config = dict(
    n_layer=11,
    d_model=224,
    n_head=4,
    n_kv_head=1,
    head_dim=64,
    d_mlp=896,
    vocab_size=1518,
    activation='silu',
    norm='layernorm',
    norm_place='post',
    norm_eps=1e-05,
    positions='learned',
    qk_norm=False,
    attn_scale=0.125,
    bias='all',
    tie_embeddings=True,
    parallel_block=False,
    extras=['capped logits'],
    init='normal',
    init_std_qkv=0.0154,
    init_std_o=0.00327,
    init_std_up=0.0154,
    init_std_down=0.00327,
    optimizer='muon',
    lr=0.0026,
    beta1=0.95,
    weight_decay=0.054,
    lr_head=0.00435,
    grad_clip=1.0,
    warmup_steps=200,
    schedule='wsd',
    decay_fraction=0.344,
    decay_shape='linear',
    final_lr_fraction=0.02,
    batch_tokens=[8192, 16384, 32768],
    seq_len=256,
    doc_mask=True,
    train_tokens=129400000,
    steps=8037,
    dataset='wikipedia_en',
)
MLP neurons of a small language model. Each row is named by its layer, matrix (up: input weights) and neuron, and shows model dimensions 0-223. Each number is 500 + 40 x the weight over its row's rms, rounded and kept within 0 to 999. Numbers have three digits each.
After each neuron's rows, "fires on" lists the tokens most often at its 100 highest values on Wikipedia text that the model never trained on.

L4.up46:529482550508449497527519463580429505543548588423554471539501518485476424481503516453438511503501503535490522509449468490539424525555548469495501484487500570511570563498482504422443516499542455491540513505570507477525468597513439535507507579448493516460464502482429461493520483555538530527488424528537499475506508492514549526509567514453611558457524517534502455572524520499525474539550489487449452442419473493498423443544509446542556464463467562441453498556515424512484489483542484469469505440569522509491507485500542518480474487472488497547430612575496473492521466527490467557551447496525467493535468536547449496524496412464516486556482470548496457483507516491495444429475
fires on: "end", "ant", " No", " y", "ab"

L2.up635:491517452559503525530497507421484518547580519473467421533420403484508485485482536497498445530449521528531444489557512476473430458503520573554492475425535492533563517537560516502453538450554444589486531470459489512530470537571515406520509512465456485511500546464523440504550459526467492501398490509486561503457510494532473578467516470528469520461424530619517490486503552491468514476519485465546502455498596555514407497474575479512547506499472468520511526533466510496483509509492506504517460520493505527412544461513532471464455496482481466488450463482536479552532538532483473479413482557529410504529473475554462457588481482533449481475516527554469476498586490499596507521504
fires on: " sc", " Sc"

L2.up408:492547514485488441528514586519465456494547532521538541481487442505495544536491506614490442455501490493530457464535523534513429418546534471512424531526459556507493517501504460535572454530515530462460478491474478482461447488467547558499499495531459551514548584451512489542519430513459479460534526602492560448506606521485529491519458527565518498541544552487495464470474531466476501550448455476594511548560425551511484509541451516489529445529540468534508433537459543510516494510516438462456465506455493443441511465600475467424501467523479479545506490507531532468414489489538480445537499535573493515476423488539466477488482527507531460460520422516473513485485545556425490420558
fires on: " includ", " rel", " dep", "qu", " loc", "ames"

L3.up414:570463472523462458500481471490467420494442506406435590501464530554508528500482505518533500549488516475518540527522498471519540431483486506521545579502487470497553420453495505514539508478508478492549568490543470526460445516433436576494541520426491537462485529502501446464541485486499504421513512458500553465544472454460511458471581493559527514540540573482584525468474430470475488456596503490497489589513471503483535568507473560477493522467517436539510520482480488516462553486573545554481498499437505486513519537587498492513517502444452579507547525549523405417531522544542455476471546490474446564558489540506477542515536471469575492483545422457463552467536504543438506452500
fires on: "\n\n", " le", " serv", " mi", " rece", " football"

L4.up727:554500446507540464507520488510519473549529559464476485495488497584566502519489425471523562471429504493485515518438477514504488537471471557473525521499530482555575559459562549541532462471540436453494468498574475542488511479543529524530404552532533489545490442469523466576473478472370553531532463428513464472474442490509488533486514496451465454507531487574493530500538483482551486520511470516507559537410522498521464487495562450564404498507479460443495455534512423460521554490541509493444524451520467513554534545464542518561455505475465468471451437497477452502576511484504510465470569495520519525471524516399482542514516463533409519453569582516444507489470510557568459477536
fires on: " L"

L2.up241:460444451421444465564494542560518474510456532499455565498498496486501462486460474496533514507530458419469488488503430454511520519455508538469463566571495505503481457577502505472459522485455548508484491520487473458556505576411426509520535554448505522516465549476438536541549529513564397467517552497558552496463451452489587463547511486479494575386519472486500501536510528487455454406505459391552449517501555500461555532572562460473494493517478465453575533508546471522434476513490554533511512503444508528492466523474455501482518521525499530491520507529555541501529485527514523520512492543521551484589453473418561504481534530530463529497538404492516489525527511400517484504530
fires on: "che", " place", " ele", "ele", "oh", " song"

L4.up876:402534490574514562493510489477483363497476523476469468519583514537504438510441519580533490538557501486453491482475483498411422418472529434501580476505523489567551531502540476475495515482528502505522506537515550470526458497514514550573554514524574498546524477487446533435486504507470491467437467493470471453502457532524496501488573521566560595496507570496529516550515483428527440481616484485515451494436535488488515474456473453519495545580452489532466490454511526477500480468463435491509503495524516447505476484516533443463477482534463486528548505536492508473502481483548462471528475498496468465564486597523494461491505601400489511466551599445536459480485444530484496487517
fires on: " San", "é", "ant", " Br", "í"

L2.up285:530508426486507606476458496531536456500566458580464471499511469433525471429477455524490465559469492510567598502562481428531494502510431512518502453487475461479480582451538510563518489481567464520527551461523497444585441500428512463508490450563462499517552548537535528472499519424509574509502474471500530506530551478467484533473504472564486488521437548549475478496525575456528562504449504524511471531472470491509507560446501502536477454538477434382463516467468517517524494564483478446479508520515576461484550452551552479542481490497510592562479498427481510546544480492515462565474440560505533548526499546445509532431590518462515485484495465491470501448469457472474494524443
fires on: "mer", "ron", "erson", "9", " ann"

L3.up556:547545511474480524505492526505533455460467435514496393494524515474441554514437467499491583501462491541558570481493511481443525462517471508539468501489546488495519539494538567431533448482489435501509433491563491505590518456506507486528559525464460521469505452431617500564470535460441525540521481495411505518437485427511509511506416520460456511523479503575496515489519524448526543468541509552443487530447455489560436548509520512508483516421509436441478474578449478501491455471510489544476504512523489548554485445590525523472499533538437526519526418575486500574571484440465482561517521466456500468424534485472442505534481528536513572486488493535435510523559484501581519508532
fires on: " L", " University", " Be", "L", " Bl"

L2.up56:518508475446479514459571531413433519408463516589505461491495503526488508500524512514493516430594552419491452520556478478509462470430480580480527487542494502535527496527463536452476504421563569480499517507503504524511585489453470527491525493491436528483584535449463495462552524508521430568442532453517516455483551495552516522486578473520474563467470510457548518552488550476508491438428586548550469448520482490533452516522513463510417553541529529537533481537472513523451449472516482517510509427518492465491523521549493472497491530503495435484506481535502514575522603520448468518562532488474478447519457475435387479526495487539453529529562533448479511461499572450432512512528
fires on: "F", "f", " F"

L7.up148:473569548515466486463552447510507522532548482419537490539550479477476511529488572561533496432521534502532477515468474446451463497493533503498494574468528478438529451508496484433416467489572516461475537502491489472422494559446447533496571489495413518585484550587491505508505513523477490543512506562544483594464473469447461516405477460396503474558478450484506507454511514468535489547471462504539502496513462470477530494550613490531570551481510563500525459521482515462508525463544573460414503490510492500534585577503430467548516528541491534450499498526443474512507528505493511445525534507489493515510523494447532528456463438447534535444441449463494562443524505486516452531597
fires on: "l", "t", "ra", "b", "c", "n"

L2.up222:546497476509468528459572489547571442499507500451471479516569456555554513513462503526423524518497468558519541480473470488502661522499474546526410551460517445526507496531565534528498511541514511547481529486521482538479487445485527528547512509534459496564498532464442499544505455468466550492447519486524499491521547489517467512479490417459445503464515471558519534487533439476530571457550449539538501443483473479501473530431444470507470454547522464392501570572462483566468526497482474471475493509513484455394504512536433491482533555502497582514533445445506561489435464539505512466498544459449529507566444571518558568479477530520507521439476535454409487492471413505501511525459
fires on: "9", "5"

L3.up332:526560412512518501466519545490486486498481487501510543523459501502515427449495500468488477426485479518557502510568561515500437516568538489547489515486509507542521562550498520532519503494554516596508478523548518449525454507445566476548481496578521523491428565543567478547517466543390495542567477505550422468501493488451555504485418488505507484446449537534517446529408520500525481481502505441445464406497482494474492522537456499506499443521437485496502475433458592488516502483483450517510476501543489562481460612525488540479522529504508478530580528504463474534414540506563457507505447529529494479518533529560426510511568501473434478503560420503464435560575519481440520456455
fires on: "ent", "ished"

L7.up747:527491568457468527477449536464501553507525467505506495515451482536524547515545481549514437460563521474442601552502473512483598399578486513477497486528396499504474468515517494452503517600525516511461437477444579430498562551536426480525489507551502526556556543523517488485503490445470530475537485442517508524461591557521462501548528475549523441444442454452536516467486485550493475521567455530435440521494460571479508471556492494477489437485496522523548491514498453576494487440611516462528492550462460461515483511497471446520479515474500486509512479515573501480471496503516527494420511524496529618496524447393489462526492526539455471476547469463494512504496466502411484508517
fires on: " at", " to", " was", " and", "i", " by"

L4.up359:554484542486499463508493555540515520510502526507499487566505515497506520491464448546453519472431406492478545523522418494460426511545495511485430560459521509595556510489492509494487540536480529537436416520507550458451552445549553541419514529506492528479499510505481468546488498412517589496540472531534557506525528484531505502451582538493472428490575503577524451478511520458507502532514509562431535484449526491540496448485471562532518509507532483462511555492453404546516511472474456536536513557437494516459517481562455549448527525484493529562499517424435465393449373549488465468526514506509530494540460482494530499500510483461452614463493533474463415521485513514492510456473
fires on: "9", "h", "6", "nt", "7", "3"

L3.up331:491515524535558472498526491488509475529567604492544529544579503557495458505460509492554475480511545501515486496502489505501444467462563448527564515435430453542553528408480512418480501490552483506476484479534522449487556500549416523538458523480531470509496424468460504468508477491463539452472527467435528441524511503473459540545549490554574451410455551518519505540514484455413541522522478485519536447510495515476525454502447483523568474452481495499518461475501517507456501464535504487519525504491456530499466571513574518486399419490494523479532479509429461515543528513488458511460445499542549544499554573568457462504455388503507489461525563611545460427539554571533504503544
fires on: "end", "ab", " res", " part", " Cons"

L3.up441:460472470561493512513513505473499490531509444490515428507463448435506510503551566490516494466475470469456543571531486516526529536438496542500476527437499513564515456493510449375469521534529496451486533478484572508479419471537497473489506517536499462519452583484500456522474497490535430583489466550468550559505494539473452544416567469517479478466493519605453493497559485490501507511502550505450452487465508466511455518468490470515514484483505514518546472628465511505512563472461438566485485446533555449430508547582497545459520571509497572493503544470448514506539524607500527531473450522463471470548477513606506479482471512480430467552525461521479482506384506456590474505506
fires on: "ied", " Sc", "fer", " sc", " ag", "born"

L2.up399:484484506481469513541533505528513494497519482495468517451569530520568465450514467521500481517444500549430554504492438514484501528466522495442429473557507505441461511525541554504485470511612491483557543504549530508557446516448435502498490535391541511481510516470513532486470464497607514535489481530509502525520524452612531452449489480464528456512553490511460433463521570462635472530514474489504416496451429575509456495505530478546442523477471502545503613509478524468465478511538514537531486495513470558529481477449464445489467504419624536445537525499402484433509473486496483502454484530549492440460521528498576494506524495432487561532483511479479489473474451483530466544553
fires on: " e", "ern", " m"

L2.up486:529484465546560445511487422495539488482581476543487496494485476468497564544432445531525592539497470500582472459473534498502488510538450519529452577487536509532521514549482527473584488456495459567479471452524541512502513572514490549533532522509460456471492477469484417519525459491518558515486512500523475430543446509508454536467478477556530540529415572470546535471530490466502469511525498479508511463589515555525464513442543485479491502464531413476507464574455523471439517421480558529420555509500513464608455476500497514538521523491457484555499533487468542535510476512463437560549467459546447525459571478526415420483474481517524489465445569535474441512444531504480524401435
fires on: "m", " In", "ball", " World", "ol", "oll"

L3.up129:454565465660479524513479512458488506467490519491523434470552516548500511496456495484511498508478412570469443543485558489411511511526479496515507546467457533573521597540597510546553435497386473517449478483508526493528547522541405539431564512485548499503493544431556505494509509513507473433576492478514515477497561476482459578451430524468446476484543532494420513559486476503514508485490487488528544478560481475555521463492451515513556490484548494521504516468505444555533467473452467469468530518484479491578539519581570542465470500469442449481502494540462512545550505461502518528528470485497492454459470452450439518476544454541499502441451462525514525482466478556514466419506
fires on: " de", "é", " ag"

L3.up443:493591487503540483554449508512555457506458509532471493511501478497535561491478539488574524439482503516462545523476462460506543568526443514517467512440461556531446636442457474494585473480490457480504505508523554454533537455529473549522468465549481527515471537454422571528489501557567484412564462501475553557473481516550519555369535542521510480440447467550510539512501535553558471423435496503547518513530409507516488537470470495449511510522466446418441495465506547464506503474475481496496483524465460489513516553481511465512463470486467500522437513501506499470562525432488512490399544580483491491519517408509438508509448495477536526507505552549523504566500472483489449578482
fires on: " R", "R"

L2.up253:535481488524432500484478444517525480440421515522438566491524523579503520558501559398519532517434486535531547532481437502482527503533525505505469489528492534507521495512522510526521485449553523545457459500519416431539491465444486450500539480486516459505522490533452492473532496463487494456518530480421539511504486577478596511540583520540524498554484525507471544481529472496426446494518431473518510406535510511512499507484476473403511531499477408580487535524486470558451479406500544538397503473539474543535489521508432519479505559406495531555496464468490543483447491453462546571464526560475491594515547504528407474517516493500525550470463550544519501469448471570528452450549
fires on: " E", "ee", "oun"

L7.up30:496474531534510467468449473495522516517456593484538519539544468476507563551438539481466506435494560483499522479451474479488455524483527523532477585508499504425510487545518478469629507555549552494434531496487500414456538502490576453515506536501442456474464538476542457506528518524479492572492531571521546540418420507499561471535463464561518476487438393481519481475488520506432490520459531549500463462522480489499513545549532516514535543516498463541510474481497508392573519559539494473503555512447483477513491543511359481511468489508464535510547498427519473536470442515525508494475533482536496454504451435510461558526546401551498499520488436468480516507567579518506503434436
fires on: "g", "th", " c", "urn", "c", "l"

L4.up521:546508487506505521539488491517497509477536488510526516460477456509458501512600468510448563523502445516466480545511487537501387522409543483491477530475465550509507508501517477457514489369562517531501505508491504454474507459518424491461482425505508449608458508469578443535458495470496500507526454591512463494552464491481488516523590489586548532527485448501559512502506505436552505514378498505525464392520545581548528479515418423510500540509591471490498502481505498501560492545542511532476548459450527526551543474545508474456516477488543474532477495509507477567507519498520507483519514455567479577495483504523465548540545454494454496411445462472508561546490422541473431480485
fires on: " |", "|", "["

L2.up846:521574482483483467530478471492471460524503472486436565555519474425493551516474521498506522528499483519497519498520478496521505486580544438585500452429489474498534538525547527463510445467498466561584501522511446511525407550495569524515544511509510478464476515427495554549476528521489501487488522522540391554465503418491468572479427520529429480479447500508517451462444522576433375490556507508492524469450428489538494476496525533524461522508512510503528520537474534488475492477492441541503423464548533542506485528488500567463441543507494490516514559440462487597556526574536453506557489535617493581549500526546463552511564492541467432436505459429484516508510471497456483490498
fires on: "ent", "ited", "its"

L7.up122:544462510558498454495613512455560523488508499555564492536458525475496511468570470594481563574470458500462453545574529498493496503515494517484525427456569466505550525502479513448462516398541452489519475469465550580500495509560379495493506584569468516527453461568508492525458475455468489443483521488463546491449565416517459507545464459513532527517466471525564511432504485483464492469486432513493435475515482511528428510486447487470513489556546495509534507501487472549514543496497449511512471554501526389537521497440535533580538543480525471510493433577446497447561523503491526499470451507496509521491586429562445499511447517477473485453545513544498509487506449485501449530547
fires on: ",", " /", " University", " |"

L2.up362:595460503501497472465523575505577479517514535527524486478483475500452453542417476470573471461506469457539440528489467483560592476454499497475492481535504507506519483488528530491513549520457451494522483495465542520523502503491522478469512494457559527503461594484561537422494601515488530583464465424467571532514481491593482439477485506487547428491514414497515576512510494494576484465435478491464463515512450406530461488432449500500439510523447480503579458561434448510494530516518510545432502539558525490444510481523473535497559569527532570518556455515458516498498528506514524550430559505533431425473513492517528482511500417467466524517564505524470404510504460517546503529441
fires on: "s", "en", "z", "g", "8", "ge"

L4.up465:541424568477520420505511486494485518509537507543479461443521506483527460570466544528486509490503504496474511457433437526555499529537528466381506483543522569557496505510485526453535428428491489469469471402510491525532450531477525520451495501456568481486471532506467555603479457526512563544511478504497498507567531467468465512451477500496485435521566478535451465496563537449529473516490452516458414522513477508512483474494574554596529469484566503457537520487535455429497480574558450542535481521521487511450494421456533509491503455435481561516521493551487505464483499511513502563497562516559503509404543605466529510459518473447511495479500544412506521515419491535529531499599
fires on: " t", " m", " T", " o", "t"

L2.up420:452506428504524492519548541485579511539542487558553512486426494515541527473454513521533496524551508468576534531477595540457427516480526466522440466513479546539417555489528497495558473530535466412530485512464478564512398464402470497511480462544531552418473591492574525398524473501455490472490470509465537499438529509424521513552488464474536510535458596477490468503466550505487425512413513503486515542474463492488479544504515541514500489493478484500488457535453554494515495521501487483480457506500517473426519508574520530493520500547470509489523524493468520540430486446524516453578515502560428538466544456570482417513495505555539472419554490525441392496498454506492515503473
fires on: " ch", "qu", "ames", "ble", " int", "ke"

L4.up413:512466506524414471533490486462448539563485475523546477503590420504388407510508554565530531570448467498526458515510517465543521463482514505454499481514500570482534532532517486528481525438538508467554458498419503513509587450486496511486569474536472495427490454418489519490496549458589528510476504515504509428522533474573484513486537575571447550513489433518541530523602524531497442488465499527491509510451512437472518484536420476509481493516470503566471494468477488548528486545500469508536468526545492490511494492453511490519580583451516455488461467504438422483473516517458513481507555512497508535468513552545531552552435528519470420480519483449524497455565515450513483377435
fires on: "arg", "ag", "orn", "j", "eng", "ak"

L2.up806:538474529586417532434527507486593542540464504547442482507450476515467515503484499488492561484456469518454442490466533490477485558481450589443435519412497474565489549521573498459521553506568513516481570511520486464528510521433521511486562467532520455486448503517491452462462471470508405525554507518560484543498568486512568595502414552516494518516507456477459508451513462444510461502612477534479484507462498543553473504566472459461527472495478536450525445525472491530526479508538546472522494458531557502412423513570471531574524557489493470493568491540454432513530464479434531494466445486437523542548494494479452508454448520568521537514442542497463492495497549477517481539549
fires on: "or", "oll", "own"

L3.up220:523539519583454512493468498551527517466520589499496491503466523559496469493558531474520567478480551495490540489478508436505491503469549471462596501465401434528460531467503435525523507475573513409507498425448449466475520566546488470492528483451516481482486422488484468507407526484516558446548494507568544535519446599516450480536485490516481500473500540484539528555554497446451492447507478549469481542463494490443551526488467461539463575497529508474515492432524494443542465466461595488503466469484471444504419514454524556548446540429504566465555508527532536521496501498412499506494521503438525447509489527438544536584495492451535514507577569500558494471478549520479558444459
fires on: " he", "omin", "fess", "orm", "form", " He"

L4.up605:509511556477501487455487531517502470542522430479508496474530506513467516523517516537530511534461568572428551368472461500441613536544498528478538541504471518507474564485540478461512524554504519503460448576470523491546504561568464482405462474515538473537413534586513482437465519520487545438518487493492519532526578477490455488522473521447555487500475454520395467491527499529517531463505510524412483531484521501540545453491520469464483501449516388486496510491531442492515459384495494556494469485557537458531529578529523503438551506489495560514499468589550533461513450491525462565486440514537518474461514498495492463484534528480568446484493556488488456511432440484501459568445
fires on: " the", "-", " s", " –", " to", " at"

L2.up768:528439485555527515470455593508526535537497594492573396484493522549556524552513469423507521508503449614538549531463503555428496523490523511495458548497497470587482535517488515457449514485457485503443488487437471548476529480428489450528529483484505440486495477477521470447489498506456506511472513468522479463539458405490483422499510563537433551401426506558508507559487496486518464459501471436537509507518560489543529542509443460457479516557452485519492508506449476484507528496464492492541495449557536471537556442516585518486564431469516527495486551546547514562561457550433447521446455496598564535539527444496446513521467486510522504458466482494553464438533472547508524499511
fires on: "id", " do"

L3.up559:513489514467518488495550533447569568478532514495425503449530545471528493447508449523448511463440514442455460498544463518454469484451516499474545514493462476479591554560521447423480443389504488536564434483454504508520482551460424550514541502520472520476548586468508506512490558543572503526452559462535546490441555478497589455472558501460503559471551591478464453473459575510455520514474536498484470433495463511394466517536476518506479538450511523544503483557478521548511470554499475499526462413519543539503562593534521483463469497452463464511484478521502545513507521464512433542500512500424551493516518525475539503482429557490553443504407485487498522500484487538581489523497
fires on: "f", "el"

L4.up482:539461454434525479449501462429512455542493510544459525529481517517468468501492494510484498515545555471550604495510486446521443515466477562512491511448473497472543478498497488494525497482457484501532492460553474549433449469517502457471482474518470466461485495563573444459520523498463503482513480503470546483470492470435522472451412472526516523420453540527551491476548490489459487454511518524491516497454536407504506611490550500512473508550533512503503526481486551435450487551518542536414473433512535448468483510480437561624594544438468575442539458458538491487536468563499480584501537532438481557518468592536518509502511543526478617509585459505397475516506498495492508541529
fires on: "ys", ":", "\n\n", ")\n\n", " mi", "embers"

L2.up842:434442489500428485552518457521501526497547486514524467486498529431479526539427498513555549465514471536532526477528544464486484522564528514506484547447455547516483484504562529503550532479513505456573470547450570558513543476478462549520520527550546522493538517502481361425489507484482490495552514438533476504476550502495504455458455490474502566493482520473501561532483533456518464535490480558522473507521509493405465470593507545557482535466524516463486431513484533444449519569500535497526526468532528460516495502484473477449547496427543519481436503476508543545509542505460514562583569432452395488502453545474448453477448553561470521546429537417415495503434560536519543446433
fires on: "he", " att", "ton", "m", "ing", "ball"

L3.up551:533508418541458508486538469539547486431406507540481481397499501460465540543515521456493478554527451549447609546549427495495472535463482567534454560448493508541501516519512485491563515466458518480555535469414513466457529506538467540533522457462581507457506425485509448541463482501529471515561516526481455490496573466525522580484463446605470567536479471511482555523497450480604530511477495499488533434469487529491498538559437478511531498486539520493522456578480476487555505497491476507481444487482530454473520392537545506493517519476443415515464490524458547499512446642482541546526501483520509506495526489466532474466549463504476470484486486474483574542510504476498458519424
fires on: " |", " film", "=", "|", "ac"

L4.up571:607554519491544565540484544492536531505487498511542508477462506498469532496515474563487502505544418502508452641569528486506539513530460558537502499498482565595458558521560498484528495499439469520448537504396475437548461582553481559506541431474492530462452498566499514540488448483536517439480552454522524428532494419536437501532534469514494425490502488458457483501475506467566495473495454448516488445572529433514526514533508573457459501458470458489468520497515430566490480467503426451549467512451541471546536492492558490475527486506508527504516565531489483524546469508548517450562464483473506496459494443534463452440550414469538437489470490529451513467492537506439468446520
fires on: " inc", " ann", " de", " eff", " ne", " acc"

L3.up142:499524436534562484512497536450542406444529558488551498415524450507572494414526524535595469526465465486460496503484493500434493472494541473535560494526439493481521481530493487538502486491550442519426504536520469538497474543524477507474562549514472474556521558473456562464478545505508506447414472470504464542468429506521528487533477516530532534464460517408547523542493446533548480580485512504512501447473477447439477527459497544490493541512498469493567497466522442485517462461460454523462513558471524435478407559432523411447483532494527527502541416584542543521492546566536594526568503481520519501500491468544496590520504542440524501416517516495506524509572508534502514466425
fires on: "é", "A", "í", "á", "che"

L3.up233:455479457415537437519477548491460519553558453486479471519488487460511468468471495506507464475473558479487497488467578541519496522483629540511493522510457475499560535533493541469472483489504552466497534491505478489450475535486553453561552532519489432501448517470523506573522512565461463448517441519508500495482603472525493529446437505442531567493492526532536525472487528483533461474513470542488479512405383465434428454592503537528498529490587529527466527495553502490501502493503546478506435418513434491475540540547479568523471468516485447462475509445551529467456599502536451512552511548536448558522458539481529510579569582519489511432523459550455461484470512456444502500452
fires on: "ent", "fess", " as", " City", "ame", " National"

L3.up814:519497512531577442530472457516531533568514528491485507445467489518475572517528542497487524507492484461506466546506553441431491500539440530510495469537528537518443509552592513505547498544488464501373435505432522494467519585491437432556514445506501449525474531569517548518504485546391475484490433453492488521577512558562491497388543437463490515468435446525507460475486533458539517509504517499502558449503494497486487486516526529489430494535449519509540564487491433500543542500478482562505499542568490468536567555452510521504518486533411532493456493488512504578531536493541518498551498494462471493511518499403513486449520512594480404488535501492504466558491481423477468597464
fires on: "re", " time", " c", "ay", " g"

L7.up244:517474425574516485577437445517477458540468500500507530465506532484475519485515552529507537477450508478431491578536483559504515512483536556499555531600467538548475517421525560437449473515510501524466504498608484441498487536514462514422503410504482506534485473425526489546456470479515473490477534464497416486488433561538515460530567518568475483527516490505435460595463487486485454511519481531507414472578503470490517471517517504527560528560487476436493494573467559515516509492515503519494459543447547496514450511590457541513510483512511427529539442462532551458527437504556450530520569450597506558500518502564559502470481464536468469457468526456537434423508477452512483487472
fires on: ".", "l", "g", "n", "m", "v"

L2.up468:476531399579513482508455442487507522477497458548478561536532481524523508457438498394426575478476463498527456501503501484493490566549500510459502446570538549506586519491518523554516389476538503529540455530456479499484512495558499546492423510478460525446493467520552509449501502481442392486572489467516528577508534500482597485534459455513477514503482571502477500517511543583497433481521444455450562470474515512481552521593556505530531516463489515522516445504458474483486541439459504488413485473575559535541500533475508487480521543539523464480553520524432543511532540498507449543513424474455515491464516581516489485460466414483511492439481518568496478455505521542533518426485
fires on: " E", "ep"

L7.up457:474419432526494491532491511436525520513525484515524443474465509443521469469569524495522472479531477545391521497554483463481445554524492553537454494502429519447444546523486500495491488441513508508436530419527445464459399510486488547425528445484452442507470540525479484565483470516453480462531539520514475486539534522563561511538471517526530493513504504588541514506516479485460470570495494501460494516522459477503518517553518526620471459517490465485445581426460541481589505516561478555528514528517517591530485512508489489495572520514442521501479504561397493444518517476563482479510577442518462584573501495479511488497435487507427480486498487532549508408578535435478557478515
fires on: "1", "p", "c", "v", "b", "g"

L3.up821:548413457486517447478559522483535554427508492517475507553524444516554494503555479458509486540489481455561538496521598494496487579529478483513493531542554551512493584606509487512543554467510460538405512474518529475455507546443396424480494444396533490494555535554458552515486520542443573546548518483494456507568519570434515531507462555474522487464458485493539493540509540473520505501539506455475492483514503540506570462523433511452443448515502511529449469453435426483576532491523552466454509508464543462543557480457519402511449465437447469531504547475470544493482507443492515497519421529484440517500524483463514472470519498461501461484515469519487523582486446539554492520498
fires on: "re", " final"

L4.up244:485477552492478548502437512458503477514500539545428479514565461478506552512559461499499451465541517509521565467517438502458518488466494511468517503487475514539514603374530534481475506450486541462411533528504517545494462488499512495494484528459502476535491476469504591531477439527425526489497480533412581493458536405412591520420521580443444537449499498485489524484488498509522471486523464488542469467488523554503557568482448510568545605501455451479476424468526473494521546515511530527435489539484468505492450429505535467472483534449560508481463480578512544554576527553544556512412412473540529458511474500569523489529445499519535474477531538499532485491547453511523482506506
fires on: "id", " J"

L3.up738:487519442496570527529501504511618475486526538529518486533539429520464534425472465547464538445538510543489485543461491499499471504466437537542482523444500446480429545433513542471551478477541478463485486469526433457505525526549488572587480477511442488476502485457467483587471480481578544537595469484558459536466517476461424540474498494482448497440451508500523505547513414507514533485593529444490499492510492472466415509564486515579450521525492485498499547461478479453468538536583505509486490438469479435511500487460506562495494466525477529494529497450473476472542482558556575504467481557513508498613416538506521525563429481564504481493467507511508505550474506479524417601502
fires on: " R", "R", "man", "pis", "ased", "Y"

L3.up825:495416450549476422503521506466510526556489492534562493498508533454488526522525474466462456493497537496488485551522454487500452498449510531513458552489425476492510503550536450503552475472506553536544566489502524508478501489463454526466494556515476488541427548479511461515571529523428538563455475419564424520508483498539601442429507461456505636443538597493502506437507497482490486565555530508438514486543505524425560493535506452546532500525475477534544488480467517481540544446466599504432550524558553473437462529569522588513536513455501490472478475478514488546464446446545512504457428535470471484508499562410495436449487457433551472473485482505481494532539503512527528517478
fires on: " or", " Or", "el", " Lab", " sign"

L4.up745:415496445550468511485455566531478535509468529515499438451461512494546494530537500421550525473463487493494503467496530445468504539474430497480438490459540502556557485502537532504516543457483541429481542489571557559550546498473513473513500491463503503437594560567504517552481418535523502509525459500511479485509438491536461518511497511452524464524481562541497486466589530463547406461491477478490433537507455451516493453556534495518486447530571479519457554473516437495487509574581524562465482514539476429512478455473439455415507402443498572467526523531510522538546461585471472456475492468466543472457524508545453477543580494462432559516523512527560509464537459519577522554507
fires on: " km", " —", "=", " m", " Team"

L4.up579:424515486477518524549493515489450460473520483491520469498525524559534507481489443415502481469464508483496539423469496458462491484485512439561489509459531557476578513462463493546584460489615530446421461570598514490472548497535500547451498514566485479545499575513556446539460527487486523570518474484480478546453467527507488557483530525433491543466451545531526525496539512448530521523529500546451497550481520497500434503599463504528416444524475500486480495459494482440573577513502484530444576474472461569492538539542492471491433496442540511478491494477422537549531465559484435561419477497484483510524477497372485521541498546548436551485557498546478509538504503511571496494501
fires on: " L", "ime", "+", "ity", "ajor"

L7.up99:540501476473539499486417516456500522587546482545531520530475450473530474493463416550500493495493486493534504520536536473510493536508444505482565431539537499523509551443480425541493508514515491574476554484447484514486498493541511457517426517483421527529448465484547481468503445501506504445492499519509528455494578518495518509436495557465559526520496507518429495516443531443438535543582482512495431399471536466469472457437434491463477538479488515465565518580627521444561511469440517539554491512609483541436398438486526489543511489452521515528437515556536509514529436562438508487531525540540541451488516584520549556518517520515483520442542520505522464458541521488477458443483
fires on: "em", "k", "inn", "el", "ay", " number"